config.toml
n_layer = 13
n_head = 2
n_kv_head = 2
activation = "tanh_gelu"
norm_place = "pre"
lr = 0.00802
lr_head = 0.0036
grad_clip = 0.5
schedule = "wsd"
decay_fraction = 1.0
doc_mask = true
dataset = "wikipedia_en"
MLP neurons of a small language model. Each row is named by its layer, matrix (up: input weights) and neuron, and shows model dimensions 16-207. Each number is 500 + 25 x the weight over its row's rms, rounded and kept within 0 to 999. Numbers have three digits each.
After each neuron's rows, "fires in" lists the words (lower case) most often at its 100 highest values on Wikipedia text that the model never trained on. A number after a token or word is its count.

L4.up212:501526486518505509513506510526493471519439498525514527481479494492487431502533491477471472489509532514488519451488565490475533488507510447521528493494511487501490483538480504465541479455484521519481504500512455463517493517495451536468518437474541505493536507499484518507480467471564515509472509538493489489476513523457494511498502496525482504510470522539514526536462492491492492510471544477545492479493514451447501543518516511541480551491517544511510508528494515522484485501491466482537517456459530452488527503495509491494486543502512486471470523486506517462522503477498480515
fires in: "married" 20, "war" 9, "town" 8, "line" 8, "collection" 5

L3.up357:513482508491480455482456505511473461497550502516530512525497519486557500478502485511550520483520564485514519557517489544516506548473510496525447503542504490483477543512480540479509501522502561527454494527537468482485528473529552508488461485512492454513523478441514466486506501515514511548522496504499537547420495494509503484494505470494486510518488484508513506498496545497492500492494498499523483493506443496456471466439535551458529497505533473493530528490521474534474490475512488532485481478464497497525485494483502546527528563498507501500490512534490496471458483498498539487
fires in: "of" 25, "arena" 11, "most" 7, "listed" 4, "numerous" 4

L3.up484:480457514518478491488457464487514516519509494453500483448486483542479520529501587552500485479504539520534508498511470529509527500494483524493495508485499506480486503487447478487503492489497507533461510522497483497508506471471462445519510522490476508522514481504553463501540470493472487535518488456461492506467507519477523494506528519502529473486518499534528509527522482499491529504526507478485487502487465501487502456481496465504496504492435541484461456486466480496498516523502472489534430519484522531508482447514499496464526529523465425478519484525482515487474517472488467508
fires in: "by" 45, "eight" 4, "popular" 4

L4.up72:524507492525520482514518558479515483510499507541503488479513507498496510485489531540474491513534566529452469516478499526479455469450477471505507538555472502511493512505516501552548520542491482469488486471499521475474546504501523520463547483538477496490487495472571499515506545478504515455477513506483519512523505475508505489520513506527480533511544536503500497471504454490484540479521507491497519458488502510502524483457485474498514496472493484487509477532512508512490512505448496539525504520472457479480459512497523556488499521500519490497499475533517513446540509503497505505
fires in: "two" 20, "among" 11, "three" 11, "some" 11, "four" 6

L9.up478:530443475534502501505479514529488502496459500502474487493525498522480463504567524452497505509544496475520499510429527474498477500481516489564502508507535459521507467547507490516509452464495464503490537503477476550474523531513539507523524494527463482518522497506471504473491493510517519503494498498507515538519528516519484508502488484516485505493465542508482515503491515488436507512480511446448497535515492508521489517511507496523470520476508511475461503487482506460540515498523485518513451471515461530522494506466481458513543490484487478502491514499549520485490473516526499523
fires in: "has" 21, "had" 15, "her" 12, "have" 10, "with" 10

L4.up4:470483506499510487491524505566459481440485517524471488485484502502498490532559470512517492530557541474503492530518531515471475467499526497505517501463463483505515505461460479504477519482511503483487515541477511517501476517504535530489501516489533492488522463515502494508460489521537519447526455526502504501497529500486466514522488531562520498549460502505538502534500509551518477506507491519462495469469531485487474519501491449500511501531493504547506529501509537496518489545502522469524513507494497498485482540478477492460511468544483511478520474522523522449503468477506469475
fires in: "after" 30, "following" 16, "when" 6, "mcqueen" 4, "if" 4, "last" 4

L2.up521:490485479536495444499546510506510474497503461498438511489514542489470477500501471517474461446475542545497533500534471449497478504518518534521546500500516491528521477524455491458512468517468519521537506489473510510495495527518499569494493556477522482498509425469478500465516521465519508501528508474443476534511531553485536512551490489494518476506520515516518488489518523484464493517520515493492541489482462485513468543502511458479497475496457518450491505504526518512514515498544488517502485502434510502510491480496493483514479499500503465495520482510471544524497501465484472527
fires in: "also" 32, "ever" 8, "husband" 8, "eight" 6, "having" 5

L4.up634:499557499514512547492546473484494460465498465552538461463463500491479540469475507528497513476480524486501510539503509517583509491457505522537468527505478450466504475481499505493493510487482548527506514553504506532512498495463490503531478526517522509463510485504507489539473502491493494464562477488512436529494499488470490477495476513488480490490498474494523452473488476581492481498497466519509509487514519494487473489439455495504535494509492492520488529498500444432496521492496500518513528526469514498503532497521486474505503537514515492502506542484512541485503478545516504546
fires in: "from" 41, "since" 18, "career" 5, "be" 5

L2.up11:482471500489522507533494526487518465484489503514519497475528511506452508539519491510523498480512468528502491560482506493475460456526528497503507499486445465531553524524518488507493436505539515512482485482461505519494483477515513515525502475477501470515537494544471502497489551484499493478468489490487517463511545501486516514429500500471503540491530496486515483520490495481493509518496501502505493492493468488495472467423528474501482500486523468503486506498508491502501521536500509494525505529483529537537511530515477491506467491518474522481477560494517469478517458525500522503
fires in: "an" 57, "full" 4, "a" 4, "any" 4

L4.up540:512485505485515491507540518498539499490481474490450507494509506505547460487533523491522479505464509503505493554528480479491479492491482444513472535483502513503484496491518484497538473524555497510515501478509541508532468520519485497500519518503489487539511480532541474498521543466507507453460478549475507491535491494515489509492524497525527510497471511485504482511494541526519495560481472484494531498479461479475499444545558489501464523486531488469442488422455463545519474440513526504531526491498489499522529471464488518481548539508481524507480437495506473512491493487485470493
fires in: "0" 55, "with" 8, "vocals" 7

L2.up801:518504489517491482525501513521492518456452480471524521499451474487539478512522533518492500517482508484490516484489519476511515508494491505519490485504496484520462544489488536483495487488485504527480515493523441482511499490442493436525484525511466518514533471469455456475552448495530453549508461527461437490482513508519502533544512515470559494475441518461489456522493537502479520523506494455504505479509501532491501476466480494547486456517506482531492532533521470481487522488501493529495498531490503480427462528519535532503502506497463495485519486477526501527501506498491499486
fires in: "thoracefasciella" 26, "thermobrachium" 7, "thoracifasciella" 5, "brasiliensis" 4, "martinorum" 4, "methamphetamine" 4

L2.up126:485533507520449490486460487508529477516421479558504496459518496498451500482492518474498471521509529476503506471549469541470508501546537534502485501507515491522518542484519488486525487510553464488517499514493512454522496499472491512510500504479539492504478513508451547529470524516473467489475455554496501509502510475490467490506477467491504510479509498460521473513479483486482495547513493502511488495455482521507499491512509438497548530467517526499537511526502499497513560503468486507504529529497505516521517505469528453500489476523474490469511497485470498516491500475520497497
fires in: "same" 22, "use" 13, "called" 9, "force" 8, "title" 5, "known" 5

L9.up730:502466506492515496510517513491516479499512474516537480431455479518506512491517442504501526493519493480516501508518510512446473524522456519477536569491493500466505457525443495456480515504526518534511509505517496483509479464542528476511501485502500492496504528510494537547490499492505545501506480491471516493502495479477522467470537541496517510505493473498481465517469478494530535497440476498463540469499469522512514482464505524559529498513530472471491520528468493477481526504544495554541496488532512553523510469544521476510518516476462536493500480540543494501445510501507475505
fires in: "2021" 13, "2020" 12, "2022" 10, "2024" 8, "2025" 8, "2023" 5

L2.up653:516482536498532489534450519527471501511539504478466497510530486526524527514469498488470488496543490516510456461505476516461464513474463529481502465499541525512497512533486502487530483530478458475514458481455517467492478519465534503487531527471526496485543506512479489509497493490550509498537532497489488509504563492500515493509554570492528497509491492512501582520482499499487501484489473468488522516478516510502485500482472509499489475531495488524428539510463524494511488501499505524498460445454486496509532514466494482517510513508465521553486514538536512506496518463477558494
fires in: "has" 33, "have" 11, "award" 10, "relay" 6

L9.up98:452502466506497482468493560487495494489483507529500481484498489509481495490520519448479475475499511501486539470509513539508519517514539485458508446509518465524528460495519530507490484546448542543501491527509517493488471505513527564514487500473464523508530536485516467499493489469514490525471515547512477476480530526495482514491513480482485475497513461516479511496510518474471496486513489487488531520480533536532485551513452507476549485481528480497500470520526477503509549478537535519503514574485484487466474498500497481497491540517472523531477450503489513470518491488473434471
fires in: "united" 40, "south" 10, "uttarakhand" 5, "opportunities" 5

L2.up389:496465517504491499497525502457498508479470494503475492494448469465501516526493543500507507486479496509505518525492463500509530516523470508521518501498490482479474466509477549501510463534537516518522543481488457503520521515497525488515537526536443523492482494508473502464526527460557503576484465482508489491481524511502539496535520479490506506494502434501466495514488470517505483464501507499519524516486526498516494504512520441518505496493515512482481521512506475520503488497526459466516531539439467484486483546482469496523537478477479499473509490519497531455541516469519498535
fires in: "career" 23, "university" 13, "history" 10, "work" 4, "joint" 4, "school" 4

L8.up941:509532481477532536533473528536496503498516493554456520497516482510522459499438488547496491492482553462473494505511538506510501504527455530564473513514494463540514503485515468571492492496502491531467496496523460519447475476465516536547490456489488510466446503486466471529483514510449546468505493487502464483495490495433490510485493528479515486476518475514514498515495511509479537493453427485514493473501504519471541472508509506477487509490497516538507484468506477517485502511481483493519493512486496507472507483496508484468523471514524532483494505499496491538498469539520483549
fires in: "an" 52, "synonyms" 5, "households" 5

L9.up4:544522504481454521535524524550519490493511504531495532484506463466466470519521519519481499492484470462519499535513456503505471482514523527451473559493477477513492515539520517500470506502502514552494535519464515509522489510508489526509483525480489502529478478529481511522503533444477469491575487523501515505521538499486489464490477526443537507540517503500502533473523516518471501494494450492444492490501534493522499489503524481506560495475534493466477454500490510534492517522529495483489482454514493440488482506517509496451529474508535453504489503515509535444483489482511494552
fires in: "new" 18, "not" 18, "those" 6, "been" 6, "though" 5